Weights of a small transformer language model: 306M tokens.
MLP neurons of a small language model. Each row is named by its layer, matrix (gate and up: input weights) and neuron, and shows model dimensions 0-191. Each number is 128 + 32 x the weight over its row's rms, rounded and kept within 0 to 255. Numbers have three digits each. A neuron's up and down rows have the sign that makes its largest values positive.
Before each neuron's rows, "fires in" lists the words (lower case) most often at its 100 highest values on Wikipedia text that the model never trained on. A number after a token or word is its count.

fires in: "had" 53, "has" 23, "have" 13, "having" 11
L8.gate73:124119139128141142104136119113121152082134085152146116131148108115084110097106163140190067169231105084162189120161127139106122135114135143151117119116146145103115080131140098171137111161117126079104119138109058155157105124183104200147100163128169076102135132095094112117118116100121077166150183213145176127100107106164139129173112145147086142118192120093061080128174165116120089141146158135098081107140112103092131120051114119135075140136139136097177077150114093128095160096132133108141169170104107149115192121194160114174171057116099080144175175129151139144152060149091080111
L8.up73:067098171188176133147160197149178140140119192158114092129142172172158166133200140119173152098121109141131171131103069128087095089139127125107092127105167089162186139117106113153078164109146066157090134107107122109148111118173111121089174118108142171079152176142128087161082151193154073121162105093082126161099122165166136096102113143106106107113103156125144089145139131090102134091114121087153089128144108134087085108083106131096165129123150171158075085172138114084122180126074149158149131195104080114121163160100130202097100115049135207131104134148174107126111140102151132146

fires in: "of" 63, "cushing" 5, "mouse" 4
L3.gate70:113129205117103075114157080161177116130176179135160165138152148159113057129218114121098106102172139130106121155124145159039204138099108118137127131165121144149125121155138086198123134103177120172162131153149094120108110087158123116055105120152120074123064096080169087162140127134157093138152094163134080113123215127158161148087107141142155109152161135100136107119116102175195094199149145113086112105161113087125129153115150118117150126089158126081126156156114113067150122105107141102099114123093076138115087085139152126160179187072162153084090103063133104140160114153145121143
L3.up70:120093181151141080133113140107136129122131165144146183074155166173195105079100098137134097098147096109112092101147124063113090167124117092202185145112156112125093104133204139158103147109173114199076159108149068143136130166081108071058117144137154093124090123115166184127155181115106081205167151168099151093147183093105148138102172143101126140169125082124116103069088132143201106156146107084174132118076100178121080126124172135124101141098137103151098091137171105111149069125086120121119163171158153119090101101129127156127185139131158166140060144108154141121133117108134134100

fires in: "has" 55, "is" 14, "can" 11
L3.gate137:155109116161137124069129110174149129078080168124201184101074103146181110126131176081125129192113111146164127096125136164169167113082192111122114100111129150231098123138107137134167098158170149044149133139121062139145147095160117120173085109164118115110113087104104132090148105152138162110105091130118115135146138092150120181111093136104149156107114115141135125195131201126171104159101121111111138112148111135125148203117128161120165086168072122029121088183185146124122123109131134134065129102155145121177106187126125172139158119142095100133120157130098176146141210098077153148
L3.up137:155059105145107157127107114096118144119087122054126158107132126130105112118136099089142100134129125136177147089113131143047108187116135165097153068110120110123111164197103129131085185144165094148091153068190074118159080132127093107143130179091123154147088098099126142056123120176116115148133135100124157147090112131139126170208145138117123155140094137118129140098142117155178156110109100125128192098151137108185099108116103147157146108096108129181062077147151238066118138109106157139136152164086156131107130169109136142116144134146197160164044113150170203127081085148081127136

fires in: "a" 96
L2.gate495:132092095104121123084139152119119149089065081099108169137135118124093136113185142085137157120117118061086098139120132168110103148128176091114179160062140126061134151097127108095116143128133125134093064108121137145112089148089105136082099130086120105156153191063151134141138078142126157168124128081098151131128155123186092093129126180110142138106115184173177219115125167095096167108125156123105161123171138139079141163129136117131104210065057139138165129170128124193096194094126151192118104153114059105108158165077117138100124179145163197166157121114139152179173131143122130119
L2.up495:148124153118153133136126165143077161141159170112156166108101109125122143153203077114083049118113111078093132184138146133120099094139146102135129165098126087179123127124086153132119175112122123108150138150072192126157087156118137126088151149101113088098077140086117127183106122134169108086131094137154137098087172155107141111128103124155079112153097135083153152154116208190141111251130167133139148152154126175142168111121106134129135140134125161111105048128114122208128107186085145128170084096105083110165191105160162168118112150142122086134138090175167120227135135158146180135

fires in: "is" 48, "with" 11, "under" 10, "although" 7, "s" 6
L13.gate37:140124135160127120100135114168134092152104131126131141130138166092111130123179136160059128136173171149209112162112141136109111122148143150144139112115122151081185110081093126082126094094164097053113139205157113162128159090142086084131139093131144143139154129151139192117096152113193077072026142123165167148115117126161110124127146161158102177070117143082141174187172133089143139127087089107047123122149130124135151123069132105097074096086112109169085073132075129146118132094186111146154077116084156117123094106142162165095065101111103180153150149080141165171169112126174096125
L13.up37:080075072081095094126159155120133143174085102115121131141168074117138142122165150152149082186151134095160110197101095088139090142143192122154046129136103099180102074127122127168143109151071148129144113079131058140086168074142138115121164136105134112128137131118117140093068159153138126093179156092177081114103186159179107146152159134099061101143149125166162137114055176176111182138145172107101142050095183151100161086155090102121183142092128155146127136126143118089110193149107091182146079107122165105121126151117149159111156066102134123149133127102183112135155115129100123127

fires in: "would" 38, "to" 31, "may" 13, "could" 8
L6.gate272:132122139160128147166117039075106096145133137122091186110158125112131147100164129097116102162119159142120163096136108154067154146166111128127080150122152137147117119126055104120096132156122109081110076079138157152134114117087135172042137147169163092129125135118133139103174149108177143167142095140090080125157129107058114167095183115192116201113116096131151158189162133109137130110105087176169117138155110112053118071113146134190093146150139106154081118192155151145140150128144166187094180152117121164145156150154087154101089088139158083057185134103110167161062181141170116138
L6.up272:113110172135100103178167111131139119151144200152160164146122154121078107153153146165149140140172137136080115193140121167133140115202115118112166095117100093166082157087115076177105112129143085111092103136137187087178082219132157133088120129132171182152153139089066161155141148129123088155122105146156129166138080147113152170135152120156121165137113102084143113120092160083084129138175079165157110164163087049119102088121141101114121091163082103168124093151191100148112123112164155129136147080106079141147142092172139154146054105196155108094100140102095171178121142114107174191

fires in: "after" 18, "year" 16, "dr" 9, "pm" 9, "before" 4, "a" 4
L8.gate461:139120151165087149130182195161184144073177153147167123133114091185181078144095119056117163163173131118132167107185130140066204049116128124125113150148174119114117159144172175135201125046037136156158145096113169163109141135173160157153189112134128128101156145099125177118139201145104118159173118143152182129139162166051097115153141109105161134172128132144142149124135123126101103113108166155086119158120184127112190115159086159127155149176094123138134082099118135145096089111131136144101151114107157132079124116122122121139123139160114133123159146148126157095102205067118111116
L8.up461:147138081139097184140116178146149126087088123064145159108171127132131097151129120203149137096160138093139212097083176156109078078093080171160070073162152168147135165137113137158128101092168110146108101163122131123092121161147154142120108104164115120139139148151148138144152108117108108190120198137056105200145190179158137129140146135114172141064137168110199149099183130117116105131135138168138119138184120124100106123112156113139159143122113078163148040061143130153089152136151084109080111119126151165090120086103199171187133112150114155132136165186118090114103109116132075108

fires in: "has" 44, "have" 9, "with" 7, "under" 7, "to" 6, "is" 4
L4.gate245:110110138119121144137129112213157131123109118149235117108179113154112138138091153128139071131117125119143156114138162144109109168121106068139129140134156070127102048077108038118119117131204125111144035134122135129076130155108065096134150113176102178168128136098089142129123116129112141105099149096145170156077151163088173148122110132136152171124124160085148144184162109166110146168112200151131159131111129115119120125063081115156067122129092193124165137105152132126165171177110155112128176140199132135172143119155118129159092126138135143157128071115103218152149200137132088097
L4.up245:173061128116153129081223141148122142084181137146139188065129118154126111186126077120079124191091167147124126114152108130114102129060131165132159174127130084103065143168097136110081085048115171125091173087141109105122133132151099086165068144129113105100093119142117128153163137131075097133148150116206114156101161133098097119103117112098176167099152104118123141170149148103127159160044132141144119145141139156170045122134150131170125080114140118145103120112108148098089128153119089085110128098155122078139157138115153129089141100090185096198165150146141152024138097137124136137

fires in: "after" 32, "following" 13, "as" 8, "for" 8, "with" 6, "causing" 5
L2.gate455:120140105128184105183170153138178127162121101100142060132096127140054157165100131148109117103140108120140146141130142167165153102125064147140148070169133106124137134138128158154081133159136097128102088144200149093078109134147095132141107084161177084084134128047083125105111107113148091144215115105166122125081141152168141100137149118145121114182096147087187141158111174089147097115180113108135148158098152099090133138131199176138148114102093105135094134161135052151089111131146128119097089081163144171179179097061177095128150149159121127115154164105122106137113126169058028150
L2.up455:095089116126142097120149087145175137095118141094107091163150059166147108163105163101157130091138139195137138125079116135170126123146117122117144115162130147098067150111179183104148182102158095125180142166139128087078157138122177125230126066212154115188073102101174112104141067164147100126162146110121170146122132087140195102149135087101142078166099181131129134166137146065198096123161145132135131178152094137115176141127171153149100104123156163113113104104091098159179157151125122143094130093192113111119117113154215162166178111138098142137112110101118094145160157115102093177

fires in: "at" 67, "did" 13, "would" 7, "reached" 5
L2.gate434:186148069164162138121112089120089150104131156138109130086159100086142154147123124133125154127140181101108092124133123114097107159141091119148139122174128142134115159150102109090134145176130130104182088142201150175108067129192087171162075148133119154161090161117118103110122056106149198087100099147149047068128108067185092168124096195160099141140142130083095173149129139133136084125131141108112098141160157076105136194150091128136159165095164134117114157136070108092154149109138147101179096102109184163182095124123184130139085129065071114169202126086135149123093189139108125100
L2.up434:104142136184173078097157132097103125159117204110150128070179143120120108109138126116179100095103176177128154150141107124137125110082106142122119146168124112161149076133071155124087085166188145112165119142173127107163107209106153088140119180145136084173111089108127107114126128140133125111109087159154073137176147116138099141178089114127133131165083077143137089180114159114180141113093093130121116104116078123158109136116115117130114082127107123089180108130058114054119190147099143123131146152099143133125157165070168113118123123102165120172059064124058108072050125069091104048

fires in: "from" 17, "at" 14, "on" 10, "for" 10, "to" 10, "of" 8
L4.gate294:158151192123170094137119125076095156118129195153168081091144112124083152110109141150134167144177097176123067059122072161135150128190161163147121160104137130097101158166110164126138113146162182090171154133146140145128144137185165102156081174101114183146070135100106098148115107124104155129218156116177089135137102090194152092137126152118085106162116081121181086093114156109119078095073088135147082103120131143091136141120159151110137108125110071112138055137126119119095136104165149155168071125134178166146114107130104148047128111073181069141153146063131135144127076106109120103
L4.up294:117169165161102100089130106133160117167150094123168142107121170178133105146122123162067135135126067078072078182094130127068143165177148130119125141149146100159198118134080122115112073185118143083186170193116152142145049123175185052104108144219127162102148172110098170099112146115159119151125126076167127098146153135126132123112121141072137051131129138102138139158066115107140088117114142128161081096115067116152138181094102097163146110095117129110140084115096180093082183150066129143150125096123145103188129121148117146131142145146129152151190098088133147090108105126120089083

fires in: "from" 21, "critics" 9, "to" 8, "for" 7, "of" 5, "a" 5
L6.gate276:127117174126135160103122086121170093136184166120141161092115151132154128178111135154127126183187122159151136116138156202110089088072103122087167136181097051172188153113106168150137181089080113183117112144165101169133180201129188107115131110150128137111112144090104115131152153109148114166116129206085123139095117094066148175183144120132081135088114159152164078115082070104164189155085131121137123133173110123151090104133077162162146138102123115076110144174104130128076105176125106185160111093098104138104100111128125161152173173147100094112092115144150124137105199148061134153
L6.up276:136095126116126087123053145136091085060138094188122073091146166125151110164115087112127097090136116149068166160109095111182122132116124120146106104171125092128166132134090060103138127065105111081156103112123110093207141146100111148131144115099148101160103155123118065116092186143166124100072131186112138163129119111127136180097110126132127079113111159144127077109169141147203143073159135187137140128140152119138141094094076105066172140116164090163162128117099144135093129143091192121073090187135101139128148143115099077136099163127109080140095104135229119045177104125127126084

fires in: "are" 22, "were" 14, "could" 14, "is" 10, "may" 9, "was" 8
L4.gate377:178182136082147184160045085153172145115144145117175100097102114128155151094082090147133125131125171098117099096129161187103155153154157106134123120073159132142168115082107131147181123103125116102174127085142139149144177148164080076092104128168170085146141099065154180101073098145117105122159173133115142123124177050135130161134138095099161105114177043116098155142130188099122121146134160173183147144111087104161122144108080102129167118175103101157172109115186162145149203084119138060138142118064161116138153130171144113189149153153102121171125077116152139156098167130154145155
L4.up377:177096124127140111121168096149107148140182144112174117091116140176140173094116133137117147137161143133111112099142152164127116128163197084124076155116161145161122134125152137134179115133158136082140106138132154099137129075176100066116156123188116071141146133098102191091117124118154111152096154139090129122155135135091051114085107130117122110121114075169102131118131137070131112165082106150152162168133132116126144165155043082106119119110138141155082079218161161168108187013095133090144131173111137125073111099154138110122119122175069111137099124086109155095083158130076098013

fires in: "in" 37, "to" 15, "for" 11, "by" 8, "when" 7, "between" 6
L7.gate202:143114122151131166124174129119160134105155145158086132122066136143100136154132189092124119114127167163155117083064128167057128158137109057108067145166133073112133122148105113124121112149104165179172123125122104118111129130124103118093138202105197091162076149117195074102107083188149130122148170144153132186165099081129150096158144167161127081099127157168146119135093157111168085139120136151181167151137125104091144164163088125135140185122103081110177077114120161127157137098133140151118112118107140118128129090145105108085084166174146076082167105158191063061125168180192058142
L7.up202:116117143171109092133112134150101148162190135115146129075176152080126105123067117126062132076154129208186157139123132130169098089189175179170064081165151127157126155125122079145131111150115104129104089148059117060090087165132187142103060163133173127139154098096133119100047127135165119156130125085168072165123106117140120065120153176130117158115113135157151113126173157096134128107142115090135078094154103159021186130096175137152077140112093118103102151132137108106079147165140091135121150147160095137138095072101125146114095117087124126154190158131156159137171144144144146107

fires in: "for" 34, "of" 6, "to" 5, "forward" 4, "win" 4, "atlantica" 4
L10.gate418:063109141164093134091118132121148171104193138158121137122083097032106122132139128096097072122157152124140088073116117138119069055131156088148140175209167088160082138123097132120075161112076138169119149136091099131129133134074130116177154127144118107130114122131156152141154150140186152139165181135087107118096114148113088138124103124072101143078134149164130130145134110173175100073095166137132079116158179150113173128092161132121119084174066092057141128135045160127060050163105147153113124128156119139139143180098115075153123092160090111153140192095177143121135111149136118163
L10.up418:094134133140050102179119081132137154101087151155206144126095139161112140096133205114159162095138101193104145120097123099102118079119170059079102142108102073133194103153093152098154190107103111150129122106139163152113078146091086090134113143133208106147140160063142107107062108104115110163121094102090165097130105145149152134174105124107135162129107197141129120122124139144194074115129101111163121126132139097109163078112172099135099130041102117128168186116129066118127105094099103134091074125128119112163077152115061175164145139115141078106166117119136047158124117163117110131

fires in: "was" 41, "is" 39, "are" 5
L8.gate175:192159114135115131107143117088164117167124074117130129166082144156138215180140164089123100198172138097130033151067135121117135108123095135144107131126056134160116186114077117127136178121116167118108160134104166130116139152087148121095172082084121074097144106178151136103094033079136135110116143136101101208183133145125126117109080112126173100167098084129144119137079141131175111157165110133054108090083125143148100158163086156068129093098157118107129107166118072141132201100161141099115098113091136124127115155129133073091147133169119134099137130156141125114129061164147067121
L8.up175:122111142212142153088129148119126125129120076141137190152095113080173145149108110106135151147161136157113105160119105127167109092103128105127145115125088132142113104155093149136127119110149118055152071176105101148084123140122162095102142135097084138110141105083144191128070113140149176160144135092178134132095111191139138163110122178136110124145112073121103119151118153014143171102154140121141129102151068092112133138146138144160140145097150077113092120162082168146133167050109102118133161144126133164133054166215143122118163152186103085138100132123073152146162252122184163181

fires in: "to" 57, "help" 12, "would" 5, "will" 4
L8.gate166:135135127120170078111112090163151149146146172103115154098115129130101049133111109086128167178136071088131146093172090108108100191164124114233086134118151057153140141140099162168140107089121167172128122129171159166140063153127094150104146208162152121167146166153118110174168087194138195142113126114123181113143103151116148124112111134089135108033152146139133119136173090136077087167190178124150141171110078124165096118163164086125120119162125116120148163146132100137123202102141113121155104130117110169082143062142152136151096175113154135128177113127119131133144161176130056109
L8.up166:056123101120118124112172053119113133106137179164194111110149135162093094141150138170132122111121106097122144111121108098113149145098075064126089153122099146133073169124154141178117134090118138101134151106181155066175086193147115106121084113163098138172100094124160035130089142116160126153117097091120107139159103118175090131123120175080195127132136149148170107139087134169097078142173111126143163127181120110132191144164135065173146122147100149172151184136116111086135171122166111138088155094161087171091169082120146111149079154131097105119231156133164161125068190119132141110

fires in: "have" 19, "has" 15, "5" 8, "two" 6, "three" 5, "had" 5
L5.gate333:137093126117172136066151138085111128147078116084093132088156136123125191118159126125128154092138170181156157191107164143154119123118148115133099193063201121140127198195150124051131142174100151138125160180112089125145070158156130127134123148148153074083171109117119115085156100084135128151132176105077115148133160116115102134069114125129159164123112157124086174175163149058135098104098054127110175122093108099080133087127099094100096109147126088128093120176105114089102129172087078137186129132105098201112136204154152107155116156126098149157141108097121115106158097116159207152
L5.up333:126068091061069107116159124171144100121112131159144124153088109123100127094137131153115113169161172112077132078137135114124133137134119152136187040120122120179136187165174127150101117154094125085098163122126105133166139097168134123086116153149128162149140107080177144162073147115096162133078165150123141149126218131164125127147112154091110123062196153144112083077127102182104181140111116094112095113124154068117085082138077145143108101177189125136156142205099184093104041117093144110054157082172136130130095110138147184116154110140164130199129144128126130151133154157137138087

fires in: "same" 32, "following" 16, "latter" 5, "whatever" 4, "for" 4
L2.gate472:150097112070146096106163124124153091156042142130090064142118138140109095164129112205112110096091184144123164124131142091127108125123105136139123106178143092147078095080144166174106151165159142137104130178136149087077129100116110079139093131164177108163133130120169087124107096149107138152179146076150179112163133104137116102133128132083147168174148149117128126109122165057228121110137117147113113069124094140144146086122185138102122095134153092088139110141195080081089188113149086131098149165164128151153107136104096140100162111166147104140221108078126122116106053090067074091
L2.up472:168063143064154098100163100116135106107090154107139170091188151086141095119112103158136105132167104154109126115108167115144115093117146079154137100119102108156107086085067149139120124110159101096161143112127075120146115157087149149144094146144192118084128121089112094073183126172171117169157053111117144144119108123107154185167095080082133219157153122088097125141086163122197153149139126101076091134081095096152168123123214094188099140106098139126151135159093147099169145148087072162102153133169146116141193108179147141118141104171129133171100142157039157155103120135113088103

fires in: "father" 18, "research" 7, "brother" 7, "daughter" 6, "work" 6, "death" 6
L6.gate350:101165089106161170123081121176077149131124156148162165161143115119107120196155136038112140120098144062083148102111097134073140148188114125056183169166154134127090113137111116142104147161115078116101136113158140134076134074153107115145128183109146116131133134201169112172161134133142181017067073175174170155164083112111143079130171122152125149152152158129135083150150093084133159143174170146073117176129113131133123155133089118140095165185108154087099158141142130157093117112119084170087086144107161122153122125168138132102136089110131161151149166122074133153069136089079135143
L6.up350:134129149089156136189160113160040213098128154148165107107113137141137064136106154095172148179152162136143109127119142154140092155172078105138121099136091138117122150174111086148133163170094117189131143135098131189146082122153100175153149142107134124112132133098160083159093125126164087098101172110113087082118093056159131100110180085154087130057144088156095142149146143152072100134090165110171133160102128061167181135097101103130107070133115122104137178056143097157150140177122101140085082161107178166214110139135175175126095097181130153117152120161161140124115155163111124096

fires in: "with" 49, "criticized" 4
L2.gate456:202148136127116128100131135077088155186063151098132142173152152128111145177125143136101217151081114131168117179144143129093178153092110158141137073145143094118084134119148115119089131104123134136143067170123102098117206083166101098123131120147062098115185148091068154100148136098076150144109138084104109099211123126134099153103123138115137146175127143190142110104158136115140128150128030121167065158116115191135114146141106168130144098117171129049056160124124135104116153200141135138099144112148142150109145052184114100160073108161087121114112105146087148088129151150136138164
L2.up456:148139168096138123176139188128062188110140146066171158167147158176107148123082123125126163115089140171158166175088118168101117150073109145120141104100104168156068103060096155138151129128166132172166086151108083100089124152162062102174107108127178097128099145099109126116123135097132169105127130103145096093189177086127145157136131159126151138092159139102083069096184118161161148164135171141201110134101182099112133153140100122139147062069107147077113124118132163146132187186142112147138152099078204155167121112107114107084044096140103182122095126099119158084119101146142127143

fires in: "had" 35, "have" 26, "having" 11, "has" 7, "not" 4
L10.gate302:107118138138146104087162098053155135103145148131093179116114148105141059112123110138138117148108118169185127186066088121117120070153112082131125154189149097140152068088133124146141155120132101134077139113131113083125113112177089112131145104150162094148162151071120062101148061103156090106113088154168149110152080136142131161104126185174123180076115152154098091135097167133075103145070151118104091145113086095108163156100165087062097162119138154139098064147080095074074093142150125148096120131086162175135112153173108160120162151115109110149098202081133163119204077181115131146
L10.up302:174133173121102125073166132167137138080145128123155147120138140212163167124106146134174051150135164052165161111068127132157122117119145164167121129088151162137078101132176168102159136123118118113162168119178163167081131136130118186114156118111170170084130110079148198119141160158160038163133115164088146118148136095114116138169118161128109161151145133122111125135134113136072171101124150083114113166128140132075094085175106153165150102086034118115125196173135135095175172057119139078115105095153144121106139105094138176147147130098128119128147169145106151188170170077178171145

fires in: "is" 30, "were" 27, "are" 16, "was" 14, "wife" 6
L5.gate387:086131151067118212200139146083161159148161095144084128113138165148123154148079159130087134153132163070136076150142145152124110170075165122122153125142112155156111145157111085125096130179141094086096069154112139103165135116143135076190123162118115161136194134094183089111101074051106104115168112190101130113087091155140084089176157101147125088093141115163129087127117155096129107155102140137068157158171104136137135106191059197092179135177096115104151132133160113081203130154140143137124128123129150140074153161196155141164128141107132159130131168141152159174146187148133139155
L5.up387:139125106096156185116112188160112116118100125162129155115132112090159116168122125128136119111162190173128080141155092185106156133192108140088031112112066118175109197128122133151142111111111127165058141091150077140124096203093125096080150174179090126146144207107141093139148129170110128114088071079140102117136187077127125138124113132098114093147113175119112145162168127083144145185146131115081122161127140093131150170177118107076150118102081152154129077131166190133131116073076092107091122115054116097087115122195129118114117093168086125156113089133119130090084137128160108176

fires in: "in" 24, "for" 23, "to" 7, "furthermore" 4, "however" 4
L8.gate37:119065132151065110170148123123129173131093125127169074112178096161136133075180160172143135152156130145118119159134115148111067147185105071141125076175173121065075119153079163111162142133125116120160112139119088065101120164168097080119214176153123126137175113110162091071126107149175075099148188104160111134087133132193125089118121136109128113118149133192139178130164128125055080121161078184141094130123111090136157082130126083110087146152124154108133153089132153105182158094118093082182139124146129111155160080121154102051105114111159123127172149112102103177172149155147090139
L8.up37:109107085113117147140103125174173131166189102129124119138146110096119125123186104170102125119162115133093066167044076157109076131127142117121103145109132121103105151122084120137172142179095122078144157144122122099156149099094118131161157158149082115118146114159171197103089133174148111095162140147161161195107081155154138116116121136130136103096159119158095157133178164066090064168169125146188098117070136146175101136095178116137189108125125105155111175128124134139118181125128167115177187102208096109126084030115097082082103137088093095175182131137084086140169183127144129136

fires in: "died" 17, "is" 15, "had" 9, "with" 7, "of" 7, "was" 6
L3.gate471:172092098183070110180133138141148173141115190113091112050097108118193098146138135162091099157159119115152104120163142201105127113125119083106122071150115104116157089087065108163165072170119137060112143135117128157113066131160133108140143145162135127086149172071123093141100171098122154108129153075112152161118189137125094069145128092127145142122090129115142111142102135126145110130116176091115062128112072147124121138060096206133172151090116148131110071137111172140112143159112185064070109142098136101123177150180127121082146096117059151162105123118160096148128097198075151144
L3.up471:134101136126123132076108135121119090128128189096113141071135159157165127177101086096184071148079107124110104083129186120157127089120152092108146159152068094109191103126074110147155130113080104116127153135165058138175216121129140102112073108139109154113115121130187149123141124143150079136106191152149098123119170107119099118163175048088166066088107075129171151132132142163096104097123178147173137081114181132126105120096036162137149111127155116161134092159071137149064151143111188075154132122095146065128131144122099177165152084130105172147120160102137111098095102151121090147

fires in: "in" 25, "into" 24, "including" 21, "include" 9, "from" 5, "included" 4
L2.gate305:072143133121131086139108115146109109150119169157131128155132139094085190117130139090152139137146100128160063185144074129071157148119139156074077115144198116114202127164143139157180122197112130129173118127095152060139150171132123141132116137076093172107170169158125125117136228000149129145122113134081095151112144140101128178124184139103143138135109073127061145163138176120137145183149125153121122112088117127157152121132141125113138113178174119156150124116098142142102197104090117090180132127128132143098094086188154088068109153143147107191107143169087102120133118155130113196
L2.up305:121116127145122137108142077170072176101180098190148080137114110142109136151086122060155066111148120134176178136169069130135087090095101109111137096111097109118109137119154145095100124147166120143117126142128118080147130242135142115118104103082098157124107139164167075124102162113146106075185136078124105165080180115151101108144122057161109092140088068121118141098147116071150150137140099129121109119149107091161148107151119147073127056114122102164051114150153147078084228140040145122176143158120129128163166107097126154091169092146139112156097150121139158140140133154149186150

fires in: "with" 30, "by" 18, "to" 18, "within" 9, "in" 5, "of" 4
L10.gate339:125055095130138093099135122145160150177168082139149115115163114169132143108162105135152124134145051155104114164145100108088117139123118101178126135127161139114097189088132112113113093134104152164155096158102101154109128146141137179111079114100121200160173173142118122164121178129145155143148136081118164055103060105243115086095094123118074209125129173126158112122176104175075160121104167076145156138132173120165118117116102175122121106114150123189115094138159114083093171104164164144131103196076156182190137117133144183089163131148170139132152077072113093125148121128122115167
L10.up339:095090124158168048158142123071182138127158052106182137171119146117085160148119119153086091110129139132165134098117152092126111096151157169071120107107109103145171101108177146084133160083135137146089175177105135153117159154182100128127096151131134125150169143092203142118110116115145131100134165125130091171101115153080119076098183125157125122138129138112131121151175153059162062146132173130147161053127077173133110153106145184167177119154118127208082131127070093205171119137087144144124160125131166130148119131178086145055182125134092152148114180114114110162117055098110126144

fires in: "the" 55, "to" 23, "in" 8, "during" 5
L4.gate206:142125103121138130149097054144109099094124141189166132114173182163096109154168141169111140149227149184135104162110094141129124081120095127148104164185164113097125118127144124082143098120178127153127141096105134132118141136139169150174168173110104117182132083115159115136133154120128208098136138108181154200172090101176140097124102169134116083048163146116151141077107066100155108096077150151108154135086103161056152142103152119117173181157129175085173129123149131135105165102170142130123147130097139136207185157142147175139092132117088152112070141138148141085102038141125166141
L4.up206:148178148115134100202173141108150123143188187149104144105163204149091072157126037107126164068113088132158054136124093103135174089173178172104121163159157108117169106124087119061122144113134134089162102128094151124168169097131167103056148107141129160164136100075129159161107140112138080098091150126155126202146099162128079135077111071162117146130096124160121098119138131086149091137156134146115126138133168136078069165162116102156114157147146107152107114115102101099122193108139114159121171112137111043119086143113100130091121132171117111119116098083102123191126171181090124170

fires in: "well" 21, "of" 13, "years" 12, "kingdom" 6
L2.gate219:125128191061094098113147124164144108167135115098104130103208151074148129180154084149152140166140089130123093147026126153131175180086111127197129128103105134122160149142152134145162191135119034124109068107160121093173102141154107100115075140158092096142123165160167120166129107202133112126068106152114113115174129131171096135109114111133104098111090161130123176124080120110114133101077121124093098153177129117094093119119105157092113116138121127135184112179164127078131145104112172115173082086096132142141071091135084179165126090102062122086123097112192084161177160156110113150
L2.up219:148138129086150157166037122153180149134120153147135157138203170121076153160116101144150179094062146147153076106088149079097109143156121148150117143184109178105167173132162177110152116118131128136157109134141146126118034085066043164162093079124081108093147128097121064161112175099133105137107180124138112156152180113120127122120136129154059118084159118108139130112093131172075092119088095101189139156128148147113116099104154132080119161137099121157179152178121125146178142125123165102142092156150144135123071155136073077126201056130124140106080094104155136160104139151098155113

fires in: "of" 50, "in" 13, "around" 7, "at" 6, "a" 5, "on" 4
L5.gate330:151108176130199173155113134123174144129110111163137117105148143195156147123158138178153140144115045167113118124069139097057168156126123152121083125195163103124136126165111102133132112093180067132128092124172145129134189045184096103115120148182061101156145120109056138134128143129135091143080136126160088117116113130148160123165076131082154122177203157160170123096105183147153053134166142136153122106142154149071150140116077092181110114132157165186157156128169120095106129133135131125125104122100203146146083105101179088101130108121173152112133087125118129132126044143127093110
L5.up330:097104186145175147145083180114153136169134101056182145142110128155164148126106130128129125136150142095131134138137160182081103158137107087165111139117167106158093103177139093090179111140177178176106133067156099163111166100129086126098149132117104134190109193108138176128079123109118157150115141105181107119172120139147169142106135131159128186115130145188155093100135123075118170130155117127186166124176120112172147213120102173157159097139107139172177106139100196164120161080087089119054110130171082090092108184175120167150107112165168120098128106058101133156062153099133133102

fires in: "a" 41, "atp" 6, "wsop" 5, "academic" 5, "cap" 5
L3.gate378:163108130092166119126147168095115158123173171096159180138186124098116133141174066132134147180049172147147089196108092145150101120105156095152123165132136126125124101089131062110156125138096115117152115031159102100151121170150137135089123146097140126143129147089110172063112119139156192073110042116091124146138149149138097049183144096142086092111121174131199179080156095055155184122134120131185176087171143125113171161145116129126152152118142102134154100095135141097201087104095091139128182127172144156110170116125066139117113153091130129158148116129150164080122128119127126137
L3.up378:118119151120153103149186131147127135144155154095129181148123119188111170089178093138164134084115100168140075109147125142076075109104149102164109109125113144174106134140105144049098110102193111031121121075096102144115101171129095092166114157111158125134095091126076096121149110131116110117124158063105148206112096131141081134098136139085095115089118128126189098132103137123079129110133146166055213063153100059133172121115151163078091124130137158163109133143116086138117155192103145095109153101159146143156181086117130112108100113092119172127036124156130156103142195180159118135

fires in: "called" 23, "named" 19, "included" 13, "as" 10, "includes" 7, "include" 6
L2.gate505:137127174132120178144135155127129079152127128108119155089129079100059068078140173123178124155108113175200117129160114122095087108156176189139109082121131156139125225168114096116147088150083087116121146108112108121110070130110133091153064100148094124042163084155102146122102155104149131119145140058111075072112127123103119077149143131162076163109071157132182145173171170153122161149184133098084103104108176083198130135129117129132142145114101149140149130090151150139185096117095133066129145117122141106128208123153101114119173153139069119147093068097117149140153111190142132130
L2.up505:104111062119154140183087151142105155128158139059109059128150066114119135110131146138175160147129127108126135118170084160154071130148102099161142115136112148140083131156112107109145111095108117148172161132128101173137067080158130166081064132089137135113157175126099094146093137076129124110150157094115124150091088072094064108164135164109091146160195085112160149073130121158118067210120173116120105139091089113112187080198161167130106105101109108099110104148165085139080137115166146112115073109112119110110137076103111065113134150173175156150071096119116125166177140059126177077